config.yaml
num_key_value_heads: 2
head_dim: 128
intermediate_size: 1024
norm_eps: 1e-06
init_std_qkv: 0.0161
optimizer: "muon_variant"
learning_rate: 0.0161
lr_mult_down: 0.7
train_tokens: 362200000
MLP neurons of a small language model. Each row is named by its layer, matrix (up: input weights) and neuron, and shows model dimensions 128-223. Each number is 128 + 24 x the weight over its row's rms, rounded and kept within 0 to 255.
After each neuron's rows, "fires in" lists the words (lower case) most often at its 100 highest values on Wikipedia text that the model never trained on.

L2.up333 [113 124 105  93 126 136 127 108 112  80 149 114 114 153  92 114 179 121  86 168 142 105 123 159 151 138 151 119 145 139 102 126 173 139  97 189 130 130 191  84 119 150  89 118 158 127 140 157 144 134 102 120 155 117 165 170 161 142 161 120 140  95 126 114 132 146 103 137 163 100 112 133 105 150 102  92 168 129 144 141 143 132 130 130 126 134 128 129  83 106 121 127 101  84  74 160]
fires in: "not", "noted", "density"

L2.up88 [120 129 180 146 134 104 157 147 101 167 121 161 124 149 135 178  79 118 128 167 106  99  83 144 105 172 151 106 144 116  97 166 111 115 163 101 108 152 134 109 131 117 150 158 165 129 103 140 152 132 117 174 125 117 102 137 127 161 129 154 132 174 134 147 140 111 121 128 118 101  93 117  80 116 167 127  93 151 148 118 112 115 102 170 153 173 120 107  74  81 127 132 144 106 110 162]
fires in: "american", "former", "public", "america", "formerly", "drummer"

L4.up910 [151 106 160 123 127  98 128 130 139 137 122 149 144 131 117 124 127 125 129 162 171 102 200 122 106 172  94 115 112 132  97 110 160 130 125 141 117 151 158 131 152 187 144 138 148 139 132 130 122 151 109 146 169 147 110 126 129  83 134  98 119 135 125  80 143 166 138 121 136 143  62 143  77  68 115 160 128 167 102 162  93 134 116 112  97  99 154 111 159 134 169 155 131 100 103 132]
fires in: "chinese", "china", "chicago", "of", "chuck"

L2.up296 [134 144 113 120 137 128 148 169 122  82 167 113 110 119 172 135 121 131 116 113  94 130 145 111 105 141 103 121 157 104 130 148 154 101 117  99  92 169  89 157 153 113 114 159 118 130 167 132 128 128 144 191 142 133 129 154 116 127 154 135 100 120 128 141 101 147 114 103 123 131 128 112 166 168 121 119 161 127 115 139 157 140 157 133 145 118 155 177 123 157 115 150 174 115 115 133]
fires in: "cup", "league", "division", "professional"

L4.up280 [ 99  93  92 155 111 103 122 140  98 124 103 154  93 161 128  85 121 104 176 130 149 128 101 124 123 135 142 142 129 109 117 110 105  89 139 108 122 112 144 143 148 115 125 109 160 119 129 130 145  69 106 135 143 136 139 146 143  99 119 119 130 125 118 143 144 141 132 135 134  77 127 161 143 190 117 188 145 128 139 157 125 167 150 123 169 143 160  91  88 175 117 156 137 117 103 106]
fires in: "has", "have", "died"

L2.up688 [ 76 153 113 113  75 194 138 132 111 137 152  93 119 101 121  96 112 122 143 122 124 101 162 104 116 134  87 144 140 139 117 175 117 124 128 168 120 122 154 129 174 109 133 121  71 157 164 116 120 131 130 143  95  96 154 168  99 156 142 124 144 176 159 150 116 168 151 140 156  92 140 109 158 125 160 139 132  89 147 145 117 101 138 102 145  95  96 133 105 141 109 117 131 104 143 134]
fires in: "at", "attack"

L2.up894 [117 112 164  70 110 135  78 171 152 169 155 149 117 111 136 141  86 119 117 100 105 111 163 124 121 166  97 128 119 149 104 133 153 118 113 141 113 152 153 110 129 127 145 137 149 110 134 153 160 116  95 114 173 118 136 115 161 109 112 127 133 154 158 109 123 110 144 127  91 134 131  87 156 112 119 156 152 139  73 155 103 117 112 142 150 112 137 112  95 121 120 154 132 157 138 145]
fires in: "also", "became", "become", "because", "white"

L4.up260 [153 136 131 145 123 166  91 143 163  86 130 122 115 117 126 168 114 117 115 172 104  89 122 147 113 175 154 140 134  89 143 113 139 130 100 104  92 129 174 150 107 167 119 145 147 161 142 129 125 148 135 149 148 112 130  45 101 112 130 120  62 112  98 102 107 146 132 138 128 138 133 150  96 118  92 119 112 139 117 121 130 112 126 120 140 112 134 135 158 164 120 149 116 141 134 162]
fires in: "his", "the", "their"

L2.up966 [107 135 133 133 150 104 165 156 116 146 148 140 146 109 127 154 117 109 108 118 155 110 158 130 118 131 176 173 115 142 122 146 156  87 121 104  75 114 148 168  89 117 115 127  96 152 117 120 131 112 123 112 118 126 107 165 124 132 134 140 132 140 154  86  93 179 161 101 139  79 143 116 146 178 197 126 186 142 160 130 145 142 108  86 160 117 131 108 100 189 154 108 170 152 100 130]
fires in: "not", "while", "where", "when", "whose", "who"

L2.up16 [121 131 160  96 137 106 112 125 135 120 116 132 140 141 139 151 153 125 112 154 111 111 157 123 107 136 123 133  80 113 129 103 141 103 128 127 107 138 163 173 128 154 125 102 124 181 111 128 134 153 136  84 144 135 127 141 113 140 127 135  75 140 138  60 122 106 135 126 131 110 148 135 160 110 132 101 132 124 117  90 132 131 135 101 138  48 106 114 164 136 114 116 130 119 138 105]
fires in: "is", "not", "also", "was"

L6.up696 [153  90 146 200 140 150 112 130 135 124 103 152 149 137 125 143 133 149 137 123 168 129 166 126 141  91 122 138 126 137 116 144 120 138 136 138 200 152 119 152 163 158 157  96 143 149 101 153 134 156  92 154 126 110 124 145 163 108  96 166  93 139 133 118 119 175  82 139 145  76 112  79 128 104 127 105 164 124  98 144 154  75 149 139  93 128 144 157 131 100 136 122 107 119 153 137]
fires in: "of", "months", "biography"

L6.up229 [118 152 162 113 128 108 104 152 168 116 182  89  90 118 148 128  85 151 143 134 171 132 150 104 147 132 107 131 118 110 107 150 138 123 153 165 100 131 102 139 102 167 164 159 131 112 157  91 166 121 129 136 121 126  86  98  84  98 127  98 118  97 132 120 145 165 138 126 128 147 103 121 152 132 134 153 115 133 129 133 129 142 182 117 133 125 143 132 145 159 107 131 133  86 131 172]
fires in: "when", "than", "this", "the", "throughout"

L4.up58 [132 123 116 169 137 158 125 108 101 140 158 117 133 130 141 152 143 167  96 154 164 104 118 192 125 130 117 122 120 108 124 116 115 129  74 126 148 119 131 128 145 151 106 139 147 164 124 126 112 138  78 131 103 121 187 129 103 128 124 153 147 114  93 147 170  94 121 125 163 120 117 122 106 130 119 100 129 138 138 135 140 165 101 140 136 111 130  97 144 128 117 122 108 142 131 105]
fires in: "his", "he", "these", "however", "their", "whose"

L6.up541 [143 147 134 175 156 128  78 162 132 112 159 148 102 152 152  98  99 110 157 108 147 125 145 141 129 135 107 142 169 146 145 139  74 156 126 120 119 116 149 121 120 125 109 138  86 122 177 147  92 151 147 130 106 153 139 132 118 135 156 137 133 186 117 156 129 147 104 113 132  80 126 154 126 142 137 113 158 143 118 130 143 116 146 155 141 118 135 131 149  88  87 162 147 129 147 161]
fires in: "on", "only", "economic"

L4.up148 [116 131  83 130 142  99 144 111 150 156 140 105 154 152 131 101  71 107 183 134  86  98 136 116 158 138 126 101 178 105 154 127 121 138 115  97 124 120 133 170  92  78 151 139 103 124 106 101  79 154 109 159 114 106 136  83 126 113 158 164 116 168 143 175 105 125 164 151 153  77 132 147 122 131 159 127 129 147 118 134 112 100 104 142 132 159 116 135 129 141 130 137 144 146 131 112]
fires in: "he", "satellite"

L6.up236 [140 133 102  80 116 119 114 150 126 155 143 129 129 123 113 116 165 126 126 159 125 127 107 108 132 121 137 139 105 130 164  93 116 111 112 160 142 129 153 167 173 104 138 166 102 122 143 114 160 132 111 168 141 156 120 153 125  90 143 139 168 123  88 109 117 144 101  96  96 146 104 130 149  89 155 119  92 131 146  98 102 104 126 112 126  76 147 125  96 100  90 134 168 122 108  98]
fires in: "september", "department", "august", "in"

L2.up112 [157  96 131  88 101 154  77 156 134 109 104 147  78 132 141 155 167 111 141  77 149 140  87 120 134 114 100 154 110 148  86 124 143 101 169 155 137 129 153 145  72 105 144 136 110 141 171 133 182 120 139 131  98 131 145 155 150 113 115  68 109 132 134 148 137 124 157 124 130  94 143 112  93 110 174 153 148 108 110 122 152 110 119 146 125 137 163 122 102 172 129 145 145 184 109 143]
fires in: "were", "are", "season", "several", "seven"

L2.up675 [ 56 124 111 129 109 123 173 132 151 130 136 112 128 132 142 145 136 111 159 123 105 152 104 174 105 150 125 118 125 115 128 145 128  79 106  99 103 124 138 178 152 116  97  81 127 128 126 136 103 152 138 137 126 155  92 119 132 134 125 145  96 179 148 120  89 143 126  97 145 117 146  97  86 130 117 120 129 122 101 106  99 152  85  67 110 141 132 110 137 162  76 107 145 167 143  96]
fires in: "august", "australia", "justice", "trust", "just"

L4.up778 [136 147 141  69 101 104 105  95 107 106 101 132 138 102 118  93 119 117 132 100 157  86 132 153 167 154 112 133 155 174 138 119 128  82 162 104 109 122 168 135 110 146 119 115 134 130 110 155  97 133 125 145 128  92  95 199 107 109 133 130 123 128 129 123  88 154 163 132  94 110 159 141  96 169 142 149 104 128 161 161  89 101  60  99 126 131 122 100  85 131 112 143 177 182 174 151]
fires in: "most", "more", "to", "are", "season", "area"

L2.up858 [ 96 146 128 139 153 167 105 142 145 158 150 114 146 122 157 100 140  85 134  98  89 149 125 127 138 162  77 175 112 152 123 105 141 140 139 127 128 122 130 130 205 135 179 141 126 123  82 128  93 152 120 103 168 131  98 159 156 154 120  71 165  97 128 154 136 139 157 155 144 101 133 134 130 106 159 104 144 124 148 130 134 128 130 113 152 130 110 139 136 156 112 106 116 150 121 158]
fires in: "first", "most", "lost"

L2.up392 [161 123 149 119 115 121 131 121  86 103 130 174 113 183 105 143 149 135 205 142 128  82 114 134 158 117 132 122 101 147 157 104 125 125 138  66 129 111 163 120 138  94 134 103 120 144 114 159 171 132 125 135 142 111 111 110 149 149 130  96 107 106 125 151 135 140 148 146 132 169 127 167  90 113 119  86 134 141 120 152 173 142 172 134 147 135 149 118  98 114 132 151 109 107 154 158]
fires in: "as", "has"

L2.up421 [103 110 145 107 142  96 106 116 157 113 150 120 132 113 132 112  92  82 140 140 177 113 115 113 163 153  98 112 160 157 128 120 117 111 136 151 120 129 109 130  96 141 139 138 116 144 149 132 118  97  96 140 187 153 143 127 109 105 142 127  93 156 160 114 155 142 137 153  91 148 113 157 105 127 151 160 171 113 122 141 169 133 168 164 126 104 114 111 128 126 108 113  83 123  86  85]
fires in: "than", "this", "through", "three", "those", "throughout"

L2.up195 [143 104 117 108 110 140 151 116 123 123 135 173 128 120 121 123 134  98 143 102 132 165 137 145 132 143 108 131 151 104 123 170 140 115 133 147 154 141 144 133  81 120 111 168 173 162 142 109 119 120 156  79 152 112 116 110  86 125 156 108 158 131 135 148  92 118 131 117 115 117 153 162 112 124 120 170 136 175 116 136 161 151 135 141 186  72 192 130 104 135  86 100  61 141 138 130]
fires in: "in", "and", "from", "during", "after", "an"

L6.up80 [145 114 138  75 126  65 147 159 100 193 128 110 114 106  95 138 117  92 128 123 148 162 165 169 127 127 170 105 126 170 100 157  49 101  92  97 153  97 107 104 154 123 111 135 147 190 136  88 168 154 114 160 158 144 109 133 116 115 139 108 156  85 101 169 131 116 132 161 120 115 116 135 166 135 130 119 156 111 124 143 120 148 153 101 151 102 158  91 139 104 123 145 125 161 108 122]
fires in: "february", "april", "september", "reference", "october"

L4.up888 [150 126 145 169 109 143 101 117 140 136 177 121 127 146 116 126 143 105 141 111 154 141  93 109 170  67 131 133  98  97 201  89 120 132 112 158 136  75 159 104 137 117 123 128 112 153  94 177  95 131 120 113  99 152 141 155 100 161 106 123 134 135 159 136 131 133  93 151 154  85 167 135 115 159  62 142  69  99 125 129  79 123 122 105 146 165 150 102 159 145 101 131 125 160 149 141]
fires in: "other", "first", "most", "last", "new"

L4.up775 [207 148 144 105 109  98  99 134 114 152 157 140 118 114 105 106 144 139 156 112 106 115 139 113 180 134 165 149 138 176 109 166 148 121 151  95 176 150 119 117 150 133 171 156 116 169 128 165 151 145  85 124 127 109 103 112 124  76 151 103 110 140  95 100  88 139 164 107 143 167 175 124 110  88  84 116 179  94 147 147 103  99  90 101 112  87 106 158 125 149 110 122 133 130 103 122]
fires in: "to", "of", "about", "from", "after"

L2.up15 [124 130 102 109 124 176 101 161 163 118 149 104 143 128 116 142 140  87 130 145 138 105  98 104 115 141  98 125 127 134 155  84 125 141  96 120 115 168 136 145 117 189 132 149 149 123  99 125 133 130 129 121 160 168 148 153 165 166  93 147  91 123  87 102  72 157 110 174 120 130 136 125 113 151  95 134 129 108  97 148 117 102 138 128 146 132 146 169 125 127 142 103 130 169  92 148]
fires in: "first"

L6.up96 [111 128 128 148 119 132 106 150  94 113 123 159 146 140 133 123  60  77 171 149 150 109 112 124 131 135 118 139 144 131 117 148  84 140 102 132 145 152 143 114 147  77 155 131 126  97 101 126 139  93 122 176 112 167 138 138 132 142 162 143 138 122 164 113 145 156 176 110 203 100  91 150 135 136 128  99 130 133 113 120 144  93 136 101 110 110 144 137 139 138 117 102 146 130  91 154]
fires in: "as", "on", "would", "for", "failed"

L4.up636 [133 182 155 169 102 126 111 112 116 159 157 128 100 157 167 131 105 121 157 158 132 139 128 137 126 168 118 136 131 136 146  86 108 123 120 132 122 118 123 108 147  94 142 150 137 151 119 120 108 123  86 101 117 137 144 111 134 161 132 146 136  92 124  92 134  98 141 148 134 122 185 153 113 151 112 143  92 158 120 104 116 137 139 138 108 154 146 102 130  98 135 171 134 105 115 106]
fires in: "february", "house", "council", "census", "american"

L2.up189 [110 146 107 130 100 119 106 108 185 116 123 124 128  98 113 148 154 106 140 134 128 132 113 116 143 143 108 124 146  65 144 146 117  96 124 103 143 134 107 224 131  84 106 111 127 123 140 110 129 118  63 152 131 167 105 138 127 116 162 124  98 146 123 141 139 173 127 124 156 124 141 108 120 158 127 109 138 134 129 135  95 132 154 133  85 147 100 170 110 160 106 101 128 125 126 113]
fires in: "has", "august", "had", "have", "australia", "custom"

L6.up180 [ 81 167 135 101 106 109 118 148  94 146 123 143 127 126 147 105 118 102 128 120 163 139 112 120 131 132 138 112 130 125 172 179 138 135 145 121  91 125 135 125 117 112 114 139 111 119 141 129 135 148 149 137 105 168 175 153  88 106 115  95 116 115  96 156 120 109  86 159 164 189  96 162 102 103 127 119 129 116  93 165 153 135 135 121  77 144  99 152 118 146 104 148 120 119  83 102]
fires in: "of", "those", "gudkov"

L4.up21 [174 115 166 132 130 129 122 142 127 146 107 130 151  86 115 107 153 107 162 139 105 135 136 153 117 155 118 136 151 116 104 121 135 125 119 184 137 126 124 127 122  99 112 136 160 120  95 132  79 179 135 103 110 121 109  99  52 142 142 105 127 132 112 123 111 125 153 123 142  97  82 142 105 138 143 111 155 173 138 148 128 138 121 114 135 121 123 113 130 138 100 145 160 138 144 134]
fires in: "during", "for", "on", "with"

L2.up475 [123 136  88 116 143 153  95  94 140  96 146 127  95 142  98 120 129 142 119 158 113 140 104  98 100  79 116 152 137 121 124 122 192 106 168 100 137 116 106 118 101 129 130 107 160 157 134 163 131 121 142 127 163 121 154 164  81 110 130 123 103  89 171 113 103 124 123 131 127 139 178  88 162 101  94 116 110 153 146 110 135 132 140 141 128 110  77 136 115 121 126  77 126 124 107 122]
fires in: "it", "italy", "australia"

L2.up891 [141  50 153 119 122 155  93 127 105 111 119 146 105 112 114  72 159 138 131 127 120 158 130 109 130 120 117 135 127 120 150 116 127 156 126 116  97 137  99 109 140  67 148 149 185 178 150 142 151 151 111 131 114 114 108 135 108 141 109 121  92 119 127 106 117 133 108 116 130 111 172 114 101 111 108 144 133 123 131 154 118 110 125  82 126 112 123 142 134 183 115 100 127 120 116 144]
fires in: "had", "s", "on", "has", "he"

L2.up957 [126 141  82 136 106 137 130 147 124 158 161 120 120 127 143 137  98  77 140  88 117  87 149 173 144  66 120 141 131 109 113 132 136 126 126 174 122 117 153 133 100 129 133 110 131 144 140 151 126  98  78 128 176 138 139 137 101 117 119 153 137 163 142 134 104 167 110  94 163  86  97 129 167 129 118 150 154 127  70 126 129 119 114 134 126 118 102 125 109 136  88  83 125 133  94 125]
fires in: "to", "not", "noted", "town"

L4.up887 [147 102 149 142 151 141  64 138 162 103 160 110 117 162 161  98 180 166 164 107 152  95 133 136 100 174 121 157 138 102 131 144 126 119 108 125 152 106 149 152  87 150 130 127 108 132 170 140 121 130 104 119 109 145 113  98 130 124 147  98 117 103 120 105 129 142 153 151 109  95 152 122 134  75 129 123 137 108  82 130 123  92 148 110 147 203 126 120  92 118 127 134 156 159 129  79]
fires in: "has", "had", "was", "have", "recorded"

L2.up87 [100 164 133 122 118 144  97 141 138 174 146 114 118 121 173 127 103 128 158 127 141 161 181  92 101 151 161 160 105 111 136 145 135 150 102  78 105 141 128 106 107 129 136 173 149 143  73 116 170 114 135 126 156 133 116 135 149 123 107 103 125 115 129 178 117 102 166 140 145 108 121 133 148 116 156 136 131 103 143 143 100  79  93 133 115 115 137 105 128 169 128  74 165 120 128 109]
fires in: "also", "not"

L2.up658 [ 97 144 125  85 141 153 108 140  99  81  81 115  99 147 136 156 139 131 148 101 135 118 153 103 111 119 104 125 156 158 126 126 115 159 152 171 106 104 149 168  98 113 152 138 135 158 186 146 108 134 107 143 122 121 133 157  90 120 139 171 152 155 130 125 132 179 147 109 115 140 132 127 108 144 136 169 121 149 131 160 104 174 129 126 135 129 196 109 122 179  78 159  80 121 129 118]
fires in: "this", "each", "than", "those", "someone", "through"

L4.up124 [143 117 121 131 148 122 124  95 162 147 112 101 151 109 119 115 125 117 121 141 127 136 105 129 114 116 153 125 110  59 143 100 141  96 127 149 132 180 157 135 169 120 143 108 101 160 165 143 162 134 115 139  96 129 154 163 113 104  94 134 117 118 167 138 136 154 141 112 138 156 110 180 143 167 134 117 153  88 104 141 115 167 115  79 114 175 120  95 147 127 138 166 125 127  83 124]
fires in: "the", "of", "democratic", "republican"

L4.up758 [113 183 129 118  83 145  92 129 112  93  96 119 122 156 109 135  91 109 178 149 117 138 102  78 114 134 163 161 151 132 119 168 172 102 149 114 146 143 127 122 118 131  95 159 130 165 130 135 155 140 128 112 141 106 152 182 144 145 126 123 134 144 116  93 120 126  86 145 165 132 121 129 115 150 145 105 130 164 158  98 115 133 122 167 119 112 135 110 131 100  98 116 129 170 118  98]
fires in: "played", "also", "not", "be"

L6.up591 [131 116 101 115 133 134 122 143 105 110 124 163 150 160 164  97 158  92 164 148 104 118 146 143 100 146 122 142 144  86 178 117 159  61 117  95 145  82 113 119 103 154 143 154 165 114 132  68 136 128 119 120 145 121 132 125 122 162 128 133 122  81 167 142 160  97 142 136 177 115 150 148 136 101  93 115 112 173 130 136 121 149 112 149 142 107 142 188  80 113 101 133  84 107 133 128]
fires in: "final", "western", "west", "finals", "finally", "government"

L2.up424 [162 116  64 124 119 121 124 162 117 115 156 155 122 160 152 115 117 135 170 155 150 129 126 189 118 172 113  86 148 130 149 144 116 138 146 114 166 105 126 138 114 137  95 104 168  90 192 161 112 116 104 112  76  92 102 172 134 123 134 116 129 161 124 110  97 142 115 145 157 112 123 145 128 148 146  98 140 139 115 140  73 142  95 163 120 124 170 128  83  97 154 103  97 131 113 128]
fires in: "about", "without", "throughout", "known", "off", "died"

L2.up341 [126 153 144 103  82  81 164 108 150 122 155 114 134 123 165 149 171 121 173 155 119 138 173 123 131 132 107  81 145  99 108 145 123 106 140 130 112 142 108  91 147  99 156 129  97 156  88 137 173 108 126 143 148  90 172 124  79 169 139 128 160  72  93 132 135 133 147 109 137 105 107 103 140 104 139 107 117 141 129 129 138 150 148 107 133 115 132 152 105 121  82 120 139  91 145  93]
fires in: "in", "according", "november", "after", "september", "october"

L2.up114 [154 146  86 128 137 109 120 133  84 104 165  96 124 129 136 121 126 110 141 178 141 114 113 142 106 123 142  81 134 135  66 153 124  91 148  98 125 164  63 118 139 156 140 146 144 148 144 132 173 149 142 117 161 103 156 132 158 120 162 132 110 161 125 104 176 151 155 122 144 125 147 155 135 104 113 130 132  96  93 133 147 144 144  97 142  87 161 150 162  97  81 114 171 142  92 127]
fires in: "december", "november", "may", "september", "player", "day"

L6.up545 [109 144 119 150 140 134 101 135 132 162 121 131 132 143 117 123 110 118 112 171 164 103 141 130 130 120 102 109 209 141 126 164 116 129  93 115  98 136 115 143 162 125 118 153 142 156 132  95 118 125 153 150 135 124 156 116 142 111 168 125 134 142  90 111 118 129 127 157 108 131 105 159 148 124 104 135 138 119 113 127 197 120 134 134 143  97 157 136 135 160 126 101 126 123 135 145]
fires in: "the", "they", "in"

L4.up324 [129 163  98 132  97 123 102  99 141 163 121 131 170 120 156 126 101 149 131 110 111 123 156 185 103  98 151 128 130 115 105 134 178 134 106 116 162 104 150 162 129 134 188 150 162 117 105 152 109 107 146 147 134 133 128  90 112 160 133 144 163 145 110 128 137 154 111 134 134 129  79 119  93 162 156 151 123 160 135 110 125 114 148 130  73 118 110  79 123 112  95 110 124 101  63 106]
fires in: "for", "world", "former", "formerly", "formed", "force"

L4.up554 [139 121 126 133 130  96 114 185 150 135  98 103 110 138  97  79 117 101 108 108 119 111  82 150 108 149 150 116 112 150 136 137 150 173 104 103 169 131 113 116 156 106 149 100 149 133 142 144 134 131 103 117 131 119 139 146 135 113 140  90 166 171 120 130 141 100  80 101 118 105 130 142 109 170 105 113 113 174 145 124 130 117  88 104 130 126 123 145 144 114 153 148 123 104  77 115]
fires in: "only", "life", "not", "him", "documentary", "simulators"

L2.up373 [122 127 115  97  76 121 110 136 124 162 158 132 129 128 142  63 158 129 140  87 114  94 146  94 193 168 136 114 141  89 135 159 138 131 131 104 111 111 162 144 128 105 143 100 111 104 141 116 113 127  83 139 159 158 126 168 159 153 130  94 123 149 100  82 103 159 127 137 123 133 158 137  85 122 126 145 147 171 112 128 116 137 115 148 140 138 135 129 117 118 127 123 147 111 139 117]
fires in: "has", "had", "have"

L2.up500 [ 91 130 143 117 108 149  98 139 143  77 126 118 107 126 141 126 138 139 122 115 138 123 141 127 120 111 139 140 177 111 162 149 139 117  94 129 121 155 191 161 123 111 142 149  98  92 169 112 209 109 167 172 153 121 112 149 110 109 134 102 112 112 111 121 142 115 111 135 110 139 143 142 142 133  97 148 144 101 121 133 122 125 131 100 130 149 105 114 160 136  96 137  77  89 100 114]
fires in: "the"

L2.up592 [126 132 115 155 121 116 129 106 117 107 118 106 149 125 103 146 167 162  92 108 118 116 130 122 125  93 108 116 163 113 116 103 128 176 112 143 137 145 120 129 126 116 123 175 132 135 114  84 103 108 136 163  78 103 123 188 132 157 144 132 133 120 165 140  80 103 117 169 150 170 120 168 169 128 143 134 149 135 108 104 132 147 115 130  97 162 114 148 136 124  72 117 130 103 109 152]
fires in: "award", "awards", "actress", "congress", "awarded", "edward"

L4.up987 [133 170  92 119 106 138 134 150 120 107 131 131  95  98 119 109  87 115 118 126 111 110 156 137 126  87 176 184 144 102 117 107 186 127 141 112 157 111 126 124 118 136 124 138 139 120 117 160 130 135  88  90 150  81 108 118 118 123 132 135 128  81 153 100 132 113 120 115 165 113 151 124 152 185 140 118 109 106 127 162 116 130 151 158  97  95 124 118 128 129 170 122  95 118 125 104]
fires in: "not", "would", "could"

L6.up6 [115 125 119  97 119 118 103 113 175 114 115 136 134 115 128 107 109 107 140 135 136 123 107  89 138 148 123 129 159  73 114 130 152 102 145  81 103 118 118 121 114 126 135 118 135  80 142 113 167 153 111 104 123 111 157 102 130 138 159 165 137 136 130 116 133 129  75 179 120 111 106 121 136 164 119 131  83 106 123 123 124 112 164  58 119 107 127 104 143 137 124 138 120 125 142 146]
fires in: "the", "no"

L4.up86 [112 189 178 114 107 161 129 108 101 109 144 150 124 150 127 104 137 115 105 109 105 100 112 149 171  77 150  94 109 144 139 136  98  91 135  80 117 138 112 189 104 146 111 108 137 131 137  91 109 132 145  98 167 106 140 153 121 102 112 112 143  81 140  80 117  98 138 137  90 129 168 118 139 134 134 104 111 164 166 145 110 117 153 182  97 112 125 137 125 149 102 135 137 132 117 155]
fires in: "country", "county", "countries", "destruction", "races"

L6.up480 [128 154 104 155 118 153 112 111 131 107 115 170 125 134 156  96 145 145 149 126 134 154 128 161 158 145 140 118 170 136 153 113  95 161 122 134 158 125 146 111 108 147 149 149 157 145  95 143 126 124 119 135 100 132 127 172  99 168 135 129 125 108 111 160 102 120 136 112 105 152 126 113  98 132 145 124 120 146 132 151 125 143 111 140 118 134 157 131 126 149 110 138 139 110  92 135]
fires in: "february", "army", "following", "security", "farms", "arms"

L4.up346 [121 166  94 138  84 131 141 118  87 115 127 167 176 155 168 121 153 129 163 148 124 124 149  75 115 145 165 130 127  86 126 148  86 114 121 184 171 129 167 118 121 145 155 129 128 143 122 135 123 149 123  92 134 123 111 124  92 132 128 142 152 103 131  99 134 104 161 149 107 103 124 138 164  66 105 132  98 108 138 130 124 128 110 111 119 141 149 139  94 148  99 131 139 142 126 101]
fires in: "family", "field", "families", "failed", "fields", "and"

L2.up134 [116 142  57 136  91 149 131 130 117 135 144 105 116 184 119 167 121 126 104 128 162 107 161  97 184 100 131 132 125 127 126 147 138  87 108 160 115 126 154  96 131 134 119 121 131 141 114 127 143 142 132 129 154 104 197  93 107 159 122 106 117  92 118 108 102 105 151 115 162 125 108 146 117 155 155 167 137  93 131 128 139 119 147  92 149 110  82 112 145 122  89 175 137 131 144 158]
fires in: "to", "took"

L4.up285 [114 161 107 109  96 118 121 122 155  82 174 119 139  75  87 125 120 129 138 119 133 105 139 124 115 115 128 118 142 150 131 141 128 153 133 144  86 147 138 124 102 146 151 179 161 146  94 155 117 145 111 151 178 128  83 115 134 125 147 137 114  72 129 130 128 120 160 185  88 163 174 130 121 128 132  98  66 178 116 138 104 142 140 106  91 144 107 137 108 116  97 125 130 136 131 113]
fires in: "country", "county", "countries", "mounted", "counters"

L2.up182 [136 129 128 157 125 103 157  94 187 122 130 130 138 117 105 185 128 122 122 112 138 118 137 132 102 148 130 141  99 139 145 125 130 161 142 150 138 132 121 150 144 123 154 122 118 170 134 125 123 135 137 153 152 134  98 143 163  98 154 108 104  72 131 123 163 177 173 102 109 113 121 184 126 153 114 145 141 113 108  90 111 138 145  89 165 117 103 114 112 132 141 142  92 136 124 130]
fires in: "the", "of", "from", "or", "and", "age"

L2.up801 [167 145 110 159  93 150 163 115 136 152 119 158 157 135 112 123 119 116 166 114 126 121 125  74 127 168 155 166 136 105 129 131 131 127 130 105 115  87 153  93 142  96 153 180 156 169 114 111 114 157  78  80 100 117 104  86 111 173 125 123  74 113 147 109 144 152 174 141 164 117 186  98 108 101 127 161 164 123 138 149 122 156 111 126 122  96 108 142 131 138  99 146 121 167  78 127]
fires in: "who", "he", "which"